Weights of a small GPT-style language model, trained from scratch on English Wikipedia.
Architecture: RMSNorm before each block, rotary positions, no biases in attention or MLP, untied embeddings.
Training: a variant of Adam for these matrices, 525M tokens.
MLP neurons of a small language model. Each row is named by its layer, matrix (gate and up: input weights) and neuron, and shows model dimensions 341-511. Each number is 128 + 24 x the weight over its row's rms, rounded and kept within 0 to 255. Numbers have three digits each. A neuron's up and down rows have the sign that makes its largest values positive.
A block is one neuron, or neurons of one layer that tend to fire together. Before each block is what it responds to, as a language model described it from the Wikipedia text at the highest values.

Description: Leading decimals, determiners, possessives
L3.gate85:154145111157123138139145149104096149104145117122104122129123119142128173145193123157101100154116092130176108174103150137164137138118126123123164110129125144129129170156110131150117130124192109122105173109095140127124141153077140117121119130105137132122146154174157138084080130100147124211113135128097069124150136168158136119165133104162144083069152156136129124138131112139150162111118138132168116152091132042095143195113146165122138136169152147112139158117169121131122125135115130108110087105101121139138161127108
L3.up85:167157164125107140123125139142102129112156124140094107145102127165145140180109130100127112155134128152121097127107138142106127130110109092113158159120108156147128146124130075089120191119124165144091116130131125185148155115109114124131113124123140139144122094104172131116137185131121108137117111156147116150125147142126129079177137111128108082131130198188147137119116133151091166122123122152129156155084118108136143163081140163128150138150130123106137113111118129113149113091151139104128147160133149145166167143110
L3.gate90:100115132155174179156136110162164123123149124122157140107077146153085083147159135139121147130119137148135150169129135156167137108130123151172193122158103131118102140125122119148118151156128095109157108128115110143152119151149099164148158086089116176143105105088162128115110123146102153056146153154169071130116146095119151132130123111136188111103116161142148089152132135161138183154090111107124143172112158131176156132118181117105152137166118112103134133143119132081155148155099116109131109138143106123134074145157
L3.up90:115142109112109132112078071155132128119090127132098147111103152097138099095117201103141099112130109135140120106126107127139119122132131143135123112108085069075109149154165081145101152141121150112107133129134143141096176125121158144137108142139115168161129163098120100155134100110148140151125163125145114144185118110128127138116118123151193105139156110130158107165130131155130139129138132135121136117087143125135119143101127096133124139141115130112147124135108044146143165119146134131135133096095113110118113146151
L3.gate145:095117112135132125091123133137145122120117150110170114109133116147120125128161121099116120137095095142173121148148151136130091193118118179146115104081114138125135110126143111111091110114146081109155117106188157143122088175125133148164162148163128109106148101123117139131106119108170139118148173178123176174141132100123093095111121119143173108116122166155094112152087129174101188139147116154129141121094128110143151119095119126090133167120148170136107074148120152128128154151096133129107133102126129130149109128159
L3.up145:170182120131154144118088116116170127131117148083103128107135158095127116113150221147132117148199117115096122110117113132147137152108137136104138129105173143145158106115098156106109110108123123141101109163129097106139159110137183138082137091132157114132106147113116120090121126061131097095113104132153111150125164089131142161111071142115093132151112129137127130120123115130101148140142090142142108100140120161087124147101128087143123128115088162120153123140144091153164147140149111138142135103085151121108096113120
L3.gate204:115137133102106142130151144108139146105160146177121117075154108157090122166114139137100129128137131107126098155146148134147112164080132168154156141124171096084144162143104122121137153125150098113099113135105091105167121166120119110139133121165137157098102149143108154150146143154128141119130146178101151141082146106143168109115112158110104089137158165169100128169188128123115153116184131122110158128142138080127098159102154122118111140176154124138131128141133113126181122098131128117146111123118132134110123149117
L3.up204:125081102072101132143143074118091122139101164104163146109099138170075141132145126144119117114105133109127142136134078132135121147131138108157117120092089134140129159158135154133092147108138087125152092108110119149132110133131150086130120091176114093082100119111130109130129137184073160118136086124130148110133116161142151072081141127109136171174117150165122117108130143124096135110151142108147121109139175140177143135121096123113138158112182113151152120128122075120147130121132094138157097145127145141161108095107
L3.gate370:134154179169144125105133178161127136102144139180133106099150093103142128155113108160150106135085134114123077137108123162118092109093108128102113112118147157096164174138123097133116163118147165130133106135140156143108091085167111107175094144132112143107149150150145146158166116102115150111133138169118108156118095081116194127159125109114115136146100151158153142161121096162102123126147134134133150156123152112150176110101153144122116132104111134121095160119174127131183108128103132135160162121095101140171086081121
L3.up370:134129082127115114118106092129120155151099104139141129146116114094093122099168138080131136116135153128125127100148112107106161134108158117134118125132148116149112115127126125106117124122152127088183139118123152127098111168154155115122146129124172138088084095107162145124095129162102163109128137089125134135136195104111145112092093160101136136143140144139123155102100167133130170118107091105159163094144150149152136115160083123088158137133143104122135124172096132133143090118141141085101092143114117158133078161105
L3.gate421:132158122133146121155200153126104127105070136141117120165123147141165099120092116104087140113111105087116091132108138148088113182119117135070099118100143117185164135094164094125154096076129133137121129156133135123140115159097097111139137099120112111092146100117125162158093123109135144109109130160121146138157123126091090134116109101134113157174125136121112071156178103125132158155124154140144078141124084108089118141100127155163114173147126119171137139115123167132101070089084121143156140099095108095091104106134
L3.up421:122149131147148129143145149145139185124075151116115131140151126163072119163092113120096130138126151114145154151157098111109130170134101146122119168155081158133141112168119119145090157126162088120099137102131143127099170156169123128116122117098158100098151108140155144117096149114171159115188169162156137146116155156135150105159166160139152124124148120158140145176092144187145103107132140159133099165109107126129148164136078171126147113151123140134121086128109145147155141107106111138158121094154116097125108141114
L3.gate437:172115114115122122119126155134089114120092139149154102130103113128133157108138124163086113130120141110118137169132178117147149135084129154096151102106136104114139167134097131155136126148121136138147089083185120128160143163125063132122174128149091139147159119123120130127100147132141134127105104161094131138103144127134146174149136052113117125109123108131107114139149123156111092128107137152127114123101127103123110119103128138102136103133130141180122142142118112129114109137133160124110132093149127110090161131095
L3.up437:137102105154147096146155147081097092131136124139144126086122089118138121134097180117156137115114168135109058094109144108142144144140137107110102123129137128155113131080160114101103150135143144165099167142106126127132148159131149155092174118131122114138123128156129146124094109094123123083107151131079162134125125154115143119120154134100129111139138160108163128165118140098126112127119120097137109130197124100129152160096118159121157153104138147145170128134128089120130096109085109124107094128107138171144134149120
L3.gate978:166156142151129138144117109110079147144107137132118114099083130091061145149136111121139142144086126176108115163102142138142115177077145152143150170127135114119143176150122135124130159126091132142097109153151099139122124125145148131161127133147143104136124164094160085179162103118142194136153118129111165123130127181113142121107092089095129136146190115154137118074114154118099139127164116137110143147128123128128122130158092119103154142125122131116144104135137113125123164136145143092139108128107117153132083128107
L3.up978:140151157112130138121105110095139103142117110111117110091132103117098136128126117124068130083095104174143155088136101176185095126121155122154158140085106133156121115096126108115098098124160088151163100146100161121127090131110158121159113111149124107115116095120128150130155108126127172166105131155148153169131169140121113162122128119107139159138146143130125118140130122126113145135129130130142113120152117096108166141113109192114133145139141161145152139165143116199119135137120127119127141122112088135106118128120

Description: Mid-word continuation pieces
L2.gate39:107092106124128100106188134144159123137200104153168149099109135159106123139100135104110106097139151123089165111103162119109107131137113110156141145150100143150123114143152091107124190127137111148138071164138099115118128137154133139171156116141154159131137131122082124154134116123133103107195133135162092132105132140124072133131160123139137096143119113164180157153160101148141130163139116066157087138107109148125154163091155151151118096151135127138079104145149169111136135115128122085115142132129179140127112167141
L2.up39:141122120145160141126122076139133094107149107122158160139151123117132114129104091112144137153130162151141125120122123147156148128158118125137138090173120167107111150137106112120163142147145160141176116137110131131174166079139143152090100104124170156174124083115104098129154125130082088150120166115131106139116124169104114153130119141114091123085153140098108091131164132144152138151153113142103131090102143099132134080094134149118088074149123121138091139130143150150121141141145138081131113134157124131089089128121

Description: Mid-number digit chunks
L3.gate236:150121132140166118087150113162146107108119147112088123157117094121129173135083179110089127115105158118146118130132159119096152121133122109109169184111130126169111134136110126101126099124088127157124112160130143138120107119161091141150120154134088136129112150151095150166170109122101083152063156156122131113117133116118098102099094112155129138157127166141173111137133126180140194136175115172122117089099094113074110123126162090128094127132110160150110104086163092145168136134119141136096142106131127179142136115125
L3.up236:103165143113115111097105106139120102108116131116131110088078118139153114182108163114120162119151130141176142108156171138119162153162120122111126133090136124154122116124126086149127132126132134180112124129119140131174111078122125154147125114149135126079138114090099115105140084156105133120127143142089142093157147099117048093162120131117130112160143116120127143164113144128165145170116111124109116114074099085159165124135122122153089101129112107148172126121137113105123129152110117067110119115141107156113114119109
L3.gate501:113113155167172090092148109179111122162143155094111121101109144135111129135174104118108135110167112146143174092087161150139133135165152139098124120143163162132121090130127108165106097111171123140155119174143142117134082139134130147093102170130096112123107114138090106120145149082139154173153126144150102174110113120103100077093084146138109161152100114142111092115128163162119130088151131100147126129095133141128161104140121152104188093099138177147106112157094130144128109114099077131123156112125111150137147103100
L3.up501:130181140147131123142137136145131189128136118121138134172100131158163149084104130105123127160134179148110139109091144140107082110147155118117157079087130113106122154164126105122134128138152119160092120151171126113090139105136142134083106158140124075134151141112141118132078137164133141123144105132141151127120155091124113130156115064124126122095109085135124152130078144099142117174114096112138075133143125139154166160098089126109158167102136147144093098099113110102123099073097115163124117134142136119142075155153
L3.gate620:096133126203107110123077112170107145094120116131115127101106143102118161122140086107140114112138140134132124150143156147112120114127148131139177149132131121164109122094096129146130148141135095180133124173162117126140127162135116172121110094121143105135101137132132073144125137131150124126158121122168109138121145117121108135114132121101130121088106154118173128087158159156125145131116126183128160119084073146127164119127165123105176147115126160151107124122100090100145126132166105145070132153164139102127142175169
L3.up620:145094126132128118111130070135096145150105112129075115104144135132117107175135154095151117161121168109104169167141127123118106113142124095147115137146112116108126124136135124193167156118106142174131114140116119120181112128126156094090113082124145095123156080114108142143174121109126122151103122107112121154083187122140175096093134151143139114146138133138192157084120115122132137118110139140129179107106136145116087120146128111124142100181133111097114144135104141131143100118118143152115130150092109143134120122122
L3.gate715:137098164096144202129085145138157125128139098139102112105165125161134154180100135146154171148165133101139127100161153111115125122151140142149128109122126134130140131125118124126100129087122114148111184177115085103121124116116121136130082102151104172102174102134123096129119130115102126138158110149154160134097114115136154110105111129116124097133120117161125079109105173132104137112180123110102145121144115122129168131130101128184095109134157186155130139140137158076109102154143033085150132113153131112139100126123
L3.up715:093099143138095147164164143132111110109190136136160145118135126111104141160144134077115158130128123148135111103122145130115119161141119186159151119154145159130106125152131153159114054151116111108123150110122144065097137150151102116151144178122054142131126123159142157106117142109136122141142130144101114149134105085110110066141168123115144134122106158118138115099127148129171149148106120140135116159115136085122175147112120160163091129138134132097121126084125171084131133102128135099125102131128133115090149098148
L3.gate825:115128152114136136103118079162118175115157165140153141137137166106142117137132115142083108130139100130141123121085142108096156116081126112081131122142150102102134110151106089107161128168106107146115128143156085127116134114156104149107097169100126138136117112124116148114113134122167150131142185130145113161146068127126101111136104110172123155139091149118138096134135122173135134117121106098095122114148100100120124090111110129093101094151125171104104135119147145142166139128148127178087103144143089153132123144113
L3.up825:124105122129130128189138113137147099127110142118148131137118122111106139124105116119106070149088134129109082124123191121086094155114101147129146142163129057076135052152094098130143130137123109140125146142142125126138145131129126114144117117147136145121146134136144120130120092144083156130143171118082141144152150108123137141149132102147113144143146132162142099158113152163099098136142120090102101093083131130143121107126156128133176131131125181092128149129119112133115150133174116177136100103135121103118105099105
L3.gate865:096149109155152123112093146096104131079177122109117141123101164136118141101098181105094143147133117124135069120133154180102115124182140120114134147118070135124117179142114121118099152132134163177131153155151135150122152123128115144128123090117118127142099153123117080172112149142138142123149117139119124110134131070116057106133122117151106067118114113136159107107131087135112154176153087114125151125048114105133146119093128163103134111127140154096125069121160138117142098130168091168099163117132148103141125117122
L3.up865:107133125132177126097142091133128094111129180112112068096131147153120161098107132122106133133123149127164096124135104137103097122158097110094141114198167121105124137108084178157163126127171138163122117147134126127134107132134155104152085087147119135125164105143141131140117167140154128106094144124136109120122157112129156099102133169141115162121141147135118112179144158161118112137152137130114121123153150097138125118082095103163153145052118118148140136122119113120107134137115097120145131151130146143139131137087
L3.gate935:071129130171122133110136103144082113123123136133093137096125148163078111148168124123112129127122094146111123137145144154107131144112121128121115155104093111166135109116129150156110130145139085156151107179135135118113127158110105173138127132074154129103071129117126148158133128094149124137122144154104160114109094116136126148116121128121130088143089192162147106109164121137134107171141113120127139151125108119133111155099138188132163124143064134097106131160128139140158100118151111141083134127123140111129142155126
L3.up935:103135139112131099133101134154130133097118132166110137081123175128115122116154155130140102121136129092109163158157164144108120081115094095097128113090128071096134129139138119113143151146116107124117149121147111147142125125113098099125117091118141079091110121129128134128120172126120114137106170164105171154091116173141166121154194097081055094123128166149115137124118131167131083154147139125124112157189107180102124136137122162165169092111122124119151148113113172142131137135166120116106124107125150090123124088125
L3.gate1011:147132161125163132153113096116123150135090141186138161116111126167122141080103145130070162155137162117131093148148104122134111095132119173134171160145101094137142126163146146123130132116117117141154058117122127145111095123123115138112085149110144127150118105143081132152125086127120134144112129087114129118134082147135081103130158139142153103135117076151165135116136113172121180124149133118126124118148106172190122143130133114117121114158077150124148108126160125113114100119142123135107118103140140094139144152114
L3.up1011:138110133119167189146137167138164105125074108157174147160165107166161087112128098145080150181141126138143147128157108158122173122099091116083106110157132162139152101116123115121140118115128141158140102101103120116106167133118104127125191117091129169155130151114122091163141071134175131084142106106131125112144111119123116133157135100173139164139089086114137130144137105176134100106137142176130103149162158152154135158096146166130131076105121102133151138146116141117133079117121132147146125113160144126133143148109

Description: Number-joining dashes
L5.gate24:116128160144099147115125093111123173124117091066147151094139116151111132121144110139117158154187146146097112108110139138137155135136184123173095119096074148201170133126108109092159135109139149154115136130150134155153191176100123131100114140105088126112144143148153114104151128052182143137131163126118118101133101121147112138127132145126124131120140085108148161117160135091175134146133140129125136141119092113137175147162166126121172085119115110100115101159144134146107149088133093114105117085115168105145121083131
L5.up24:105117101124167144118124132121158157119165128118106130175143122141144102154166097139080112134125159123156110119119161139111099125185148127112127164151146101086127130113107123123114141128122107127150164111107096102134107132140135136160123136099121105140162126155138138139164141119131101126187124162071114105107137146123126116100108150139117140140082108131081136068117147099111144091107130082157128107147137154123101095143108166116169151105157126137118149132152110172151140150106138071127128144096140106116141160150
L5.gate135:117120145142120148108087143111166162119126168115150100141138144140152133133151142122092153126198141177154133103152151156168134122113130129151135137107159151112133158123130096124114129126152139134117174140104135121160152105140128162134178082131147131102120134122095148127085101068115115077117133143140140135129165110112118156141147122090074110111091094173139093121073141110114158162132137105086169175119063032125158116121134161089148133086183163133143152150161159135141115150146129139082104122161121117164135093114
L5.up135:098143111131136106110168139141132162134125125140122121154135107167087140141111121154150146130127134171152105076127134115120142186138123123137119121089124183177086162105107180126117113132142076117138097112141130132102140126122106127150134157129123157156095141124164163176111126111140067088139164117162125139104116149142135138125131143167132148089146141135106111059158126110161116091151107125111159090131135155160081113156142093110135135107118148149123145137175193172159195138113071097115165139098121126167140136097
L5.gate317:111069139109135126074148120165204166125125135142150107109130098076109106116123132159120160157158101130144201112136165129137139100159130125149115135126133151122114139153125142122152145101142117137128179112139120122135162138101092127160151126108131162160083173082134121148125122119158130147132148108169155115129142113095087111159123130099101144120149104138163119156158145119142168154148137128125157160120114115116141119104136134120103103121131126147092083106085140158130097165111128091078124107143133109118080161119
L5.up317:127163116133131125102193127104140088152149087173102145103109105096076123149119123131174144112129155111095111106146150096150114116147092139146129091113095082119114157112112129076119125110112131121132149106100174131133134156103167143138155116133072142181112193105130150130124087143135100133092194151160115126128153120133151132123142109137116147122112126134145112150134122104180179139144156156139203129140136170162109159090127123118086155123120121153124099139106139127116174150126107124150136098147130115095113127098
L5.gate335:151116129140160112104117093189160137109147080091110130088164142126152128123101069142106159148136132139126116096117139144114087124118107136149165151111127138155120147129096142112152112127103119147129141137170111137163137112147121120144135145136135160112123154088154126161187144084151134123141136126138133075174097087107075082098121106186106113103078157123150132129154110107098179144122125119115106135099113108132117085132114171115090110142117133158093041135136102147146115112128150117100118144134131150119133091120
L5.up335:118102099123120149103088151119154105105138148130151182116130139161144150121134119151090121161156108116140104105140157156147128126116095150086123123106117137135147106097131099097177153099144155106115087119160131140154160151129141134150112102086124090087089100139114116115099158101112134116142144135149140139126128127117123134104111116123156086150150155132113119130115132127096144068143110141132141132155116111151118154094168161152152150077157126090112137095123129134118142168081051110117159105123148113153096122142
L5.gate454:106123137142138126147117165103125173121090106154108137134133092115113111145128129118141130124114144108153176161131119073101148110149137156181134108116135124110114114108128159140132177108157121127149130151175157088120102132148112135132162136085094157138115142130147162101106131146131103045133103191137188144130099102105150125127144124128149164106107123134132159111141060120144159138135125169123141169117129097139153143129130100121110135107124152116114129119161125093145111112165087112117105091105114106138129114153
L5.up454:104105088147151114161141133123110156081123154147113132169118105122129146094137098126134156107109140151138097138148099128118142124134119155139109090163118168134118144107118104085168115148149096133112096144162127075161118130134077156127169132150109149126121123105119133148113154151133129131185112192102134145092131120132153117132086079114115170116145112127118098127132136123145158118110141145123115149094128091133158104086148101109121157159163133147175184110119163176130109168105104099135118128125158139143073164156
L5.gate464:115144123111106163103150091162145127121152088122068146132142132157119095145162142170118112116156104129144135088143129135102105136143149124168100138113080169132141119174117093159109133107187154175118094105199129153157110124152112141135132130116111165146139093138112129130119149097127159096164117137153118140132136125104119131134119115147135132113143138147183146152152169120157133109147118155107102203109092121122143075112128105090156091143125123122076114131151122132161134102107143138075117112173110087101147150132
L5.up464:167086130142134146122130137131152129154170117095151161114140150112090123152100176142158174120126140134129069114131145149125135117148137127109174156123102144145138105170135133127194136138134072129142117106149117110139111111107136156147120117100110183141121114161138090145122159168143125177136157125120086113133134106142069128158090108111128133153160140085118145165115131112166130136121110124093086165096087115137142109118164108121145109137119103073125093114089183126156122112137109087159134128165121135121103142139
L5.gate556:126111123134105122125130123157106116143148092108131110113112176133104126134139122134100183137149124147155173134114152124130120182119120095118163101110109128103122146120097147112177158141122116128144139140142087109159132123106129132121175094111133104171148152148151091113121136110143138144186097140103091079123137123113132149079101164107113133129156111111134078142111104110157132135109115085090136114093122109112146126134141153138123159115140135124089117143131125115176127126099075107095132099133122077076153088072
L5.up556:147126132132119107153137118088167112120153107151117136156146145145168134144099093093097134134110147104124135190116134130139152128166103115159096096202140126129138143117129135124174117156156156091170147148085100133160134104145111161068122127107134110143138118133180123185125141127100124099084142108091099131111134135142144119099092148122132158134134131134111160144120135133169166115135129135189132091143116129141120133131129130086130146196139126155121144084112131140150124112128156120177082125138159151131135122106
L5.gate754:055153135084124152147139161125123121145120101134109142147104102147135076126145153132129127112127131142142084129138108128133147117116127145189100104146125129098128156148109136096106149096126110061121125079100109149108132174122160138113119140114090109134129166083120099113133143094158122105159127138140138126140122160099099114098152116134092130152124140138145121114122127138141112089171115088167149160153125126147122127115138063112157172144171102201138140155119173125131105141128075091181162114136122140135118096131
L5.up754:113119114127134119110113091150130116110126085144130127103149151142147111159120122091163165108157097164129171119160072193129112128168197139128114133147067099120135086158116098094116125121065119122122168125108128101158156156117121146108115153123117128131140111114118172137164152093100120135136165153106177133113090110138089127128134166135105148141071112130196145157096138144126138139140073104148151134083137118133137146151124168099113086149170056127141072133097097143181126133147168142113134119148124095118103136148

Description: Indefinite article "a"
L5.gate64:137145138148096144115162128127116164093148120187114153149123148143077155135150092049070142132114129119161137169105099131128173162087122105152121092114098148141136185130128119155135098136107141131090134160127165130114161097130095133152123113127162141167147132123130152149162135122097164119177124128122102140163108098157136058180128133118150122120166105137121124154152133104127099124107159112116104161135109109157132151159160136093146146137118122112128112147149110124116133139139121145133117156112127139108128144144
L5.up64:148128118136079164119134145140158123101133135119165133137147134149157104123124109081137133145119095111141112145063106155068165091154156139109110073130158153117152132112143114124123113126139161142093125100075157097166122188094095131116132156135099127134155087145164161102105102127164148140186173137088122133168112144126158098145129129133161132151152078126134132133159119164119086139143151157106105132145136132156140124127130152114155139173102137092123116125135117127143096147120175126133121122152095150134132119190
L5.gate113:087123146114149133114100114159177090087119087154192139127122164096140141103148146136145163115151133147126161167164103146104132125097118135162111095101112124165140102070123159113132113119134116103141146176150162088091104107079122137116188108111141129108117155118084059145115143148133127132139112137120158110149126120141171130137144160088174094139179118164123106090124136128119170147121133145076163101118148095135116120097161118166113141118146110124131150160121155130086132125173114132147124126173078136131114173144
L5.up113:151159121140136125107154088151086139113149129114112114105076098182082141096137136108135130091134163116122127140146117143070117177129078127144108096153163138116131153157124144081129150163150146104113129117120113104115126133124108147134134141137160117121137139136167128107106139125136156073124135122135160102095109080129147101121115122130139173114140111094138124176119152124099094122107160153125110103125130113119138158105130122108166165171150129126157151114137057138121137134112152110143152105141141132147158141162
L5.gate168:086140128084124130103113132144113147179181102120121149132104156101107145128168143121115160092160121114115135164117148132095150115089150127135091123130131122123132166136128141165149100113156086102154150096118128130135143127110120113169143113165149149112124093102136149119095122110118209106093165106117143153108148130100132129111129091126153071128155105129133132164106112136109141147156108119102156081108109139127111147142164114089112078166168139153151124120142092141105140140136120141090106094123173148120145155137
L5.up168:132128103141140078136117130182119081109084146126151148097161118126138082156139073153113155151114176176152121146153111120099124123158139133153087150113125118153098155094123120109141091123114129107148138139124120153161177105103150153079150099100154144146097134108112123169149107116079103130104132147160143131124154088147078143141101155146118102107159123089160116143124136099125147106136126093134128152120101151120113116163134145118127131137113158137144074106114058146145114137141139142107130159151096117140127114170
L5.gate217:154135133145152142119131083116142160103136113126134161144122107146133105076122164096145124134145157157126165158126106162114097093167109167131101099088096139124124079158143179160088117135169103143142139116162133164076155110104126145123127123083138133113139121151116128104114116136114150128142094099122115140133128150144109115146111193141152098112146124140105130093081139124057117128152112118132173118152148127166110156175142123120130159116088135112086120139111151132102120117141126086087174138103107147101101152124
L5.up217:153109132140126098079215115144137146113115091080140118114091153153119118155116148130148133124166126103111146155114137101135082119125140123156100081103143136134127129152132123115138147135152185161124168093112144112145131139125120124146150174113109112157101140099087122112107096117155114144070168134165084107160155125123177189147136129117126136180146133122132106147134079168139135128130158140106128150103113145111121144125147102160157132157088115162163120106113095173113147097117125117150126127109141101080164116133
L5.gate491:112104149129089111128128128107134123131152129125111114126121153174116092127130146104106141141151090128096164137098151119107151131165104172137136122150129136120186138161125126101131131115136152105142138140144097120128122119160112158120118118117193133090151094082128093144150095087129131092083176093105141132149117116112105103117098142109166131128080162148089134116116116181140155152156116113147119143154118162103165107115127087084142125151139144110091071145167109111133143100131135144126129125129136153169108117142
L5.up491:109124117126111099117133067150162097109117094117124189125131130144075113121181175103129129115148146096102122138113130139112146102142094119155136095141136155135126103141118114100172136139107139145128164147094104141132126118159109125170106137121138118156109106137102133138147180130113174097123127128191102159095170144128126107106142123141152097089155092160107130066162119150128108126105095089124120147140142160121123153152175129102173146086114119090110113113104112144114171099138126155118150100148122123132111135130
L5.gate868:160106113133129133125141190121112130147137171097147150100123144177138098181187097132125120158139136134107154157120166106122160126101096111150133099150135128107134159137135108123172156130162153092138143128138124150148178136072159145109179114147116147105070114126134128148101154141122140097149141151105117169131104107145142096148108159099145073171113107140122156139132107134110123107173125142129129107147145109159146151116140121126159095113154071087098154117130101143124107140158120093113105088128083162154164123135
L5.up868:147087128124140130159142135124086119110155139148158135147134111158155127110163137119119097125129104155126143091100118109111102130142081123106143129133108147121131125112151107130126143115168131166106117128138185119097073125145110115112116116118141108119140165111102161170119069118142151080109100106124111149078123111135128081145117129155132119161113103122199108116148100146137165130101143151147133108123112079077134138125154135125150118128158123099114137130152081086130122148126135124113149117134122129172134121094
L5.gate895:150124151122134167149108183133151134117122105119113158149123122151180114170155136125146146117127153140107144140127110143148141138151137116113144093154129125123156118127108101082161150141137124128104185072181089134135140117106137115093128126135121174185126133138126150139066151147146157144101090189131091156101124188159134113158111132104144127137117168093146121149190124100137115131115155117109156117157124119124127135090167143149134121141129122075115125150136121106121120123107132130133118127111137123136152135060
L5.up895:127083152115077159142129156149127131125093148108127158145125081170133112155108115118124129144116171131108131111157155105140123181115138133188115121109182103114155144127143094136169168109142130145163143127090122120121144115132126145096091136131092124155139097096139085157077109148156154092068132138163096138120124172122148124142091155151142137147135130152144142125101176160112109140121125075100155166106116083143173111120158156155151152126157132085142114121139140116137107147100133139133142114146098152121132099131
L5.gate1014:137140178157160141107160113145140142149153127154119102150084107137085113129149123125131162107181100138135148140143129129116117090105130149148132118098092124140102125105127125153122092132141105176145139128102115142155095133124128130152112155133140076172132128131124203136128138110105126136115175138159087152087215129105163147130110130142115130125170173154110136133119118161148209144153109147092148099109128107129135135164114134098123115145106177079153147142146089124137156173154121144176159150169143146093123172134
L5.up1014:178151090116140115118162108127116145157098091078152139120114185118105076125129162092122111144147124137111141122117115166118131105125128093120107108117149128130116124100161131149113097159120095105127140084124115118125125168110106091131165118115153118171103142141144183092112106131138152150128168129088081102133148176164161134133087134123110135135135088102110117137125112118111145100140160125112177147150150138182113172147132094099120157141212103140150125156120120139161144123158162124113127110147099145136143129116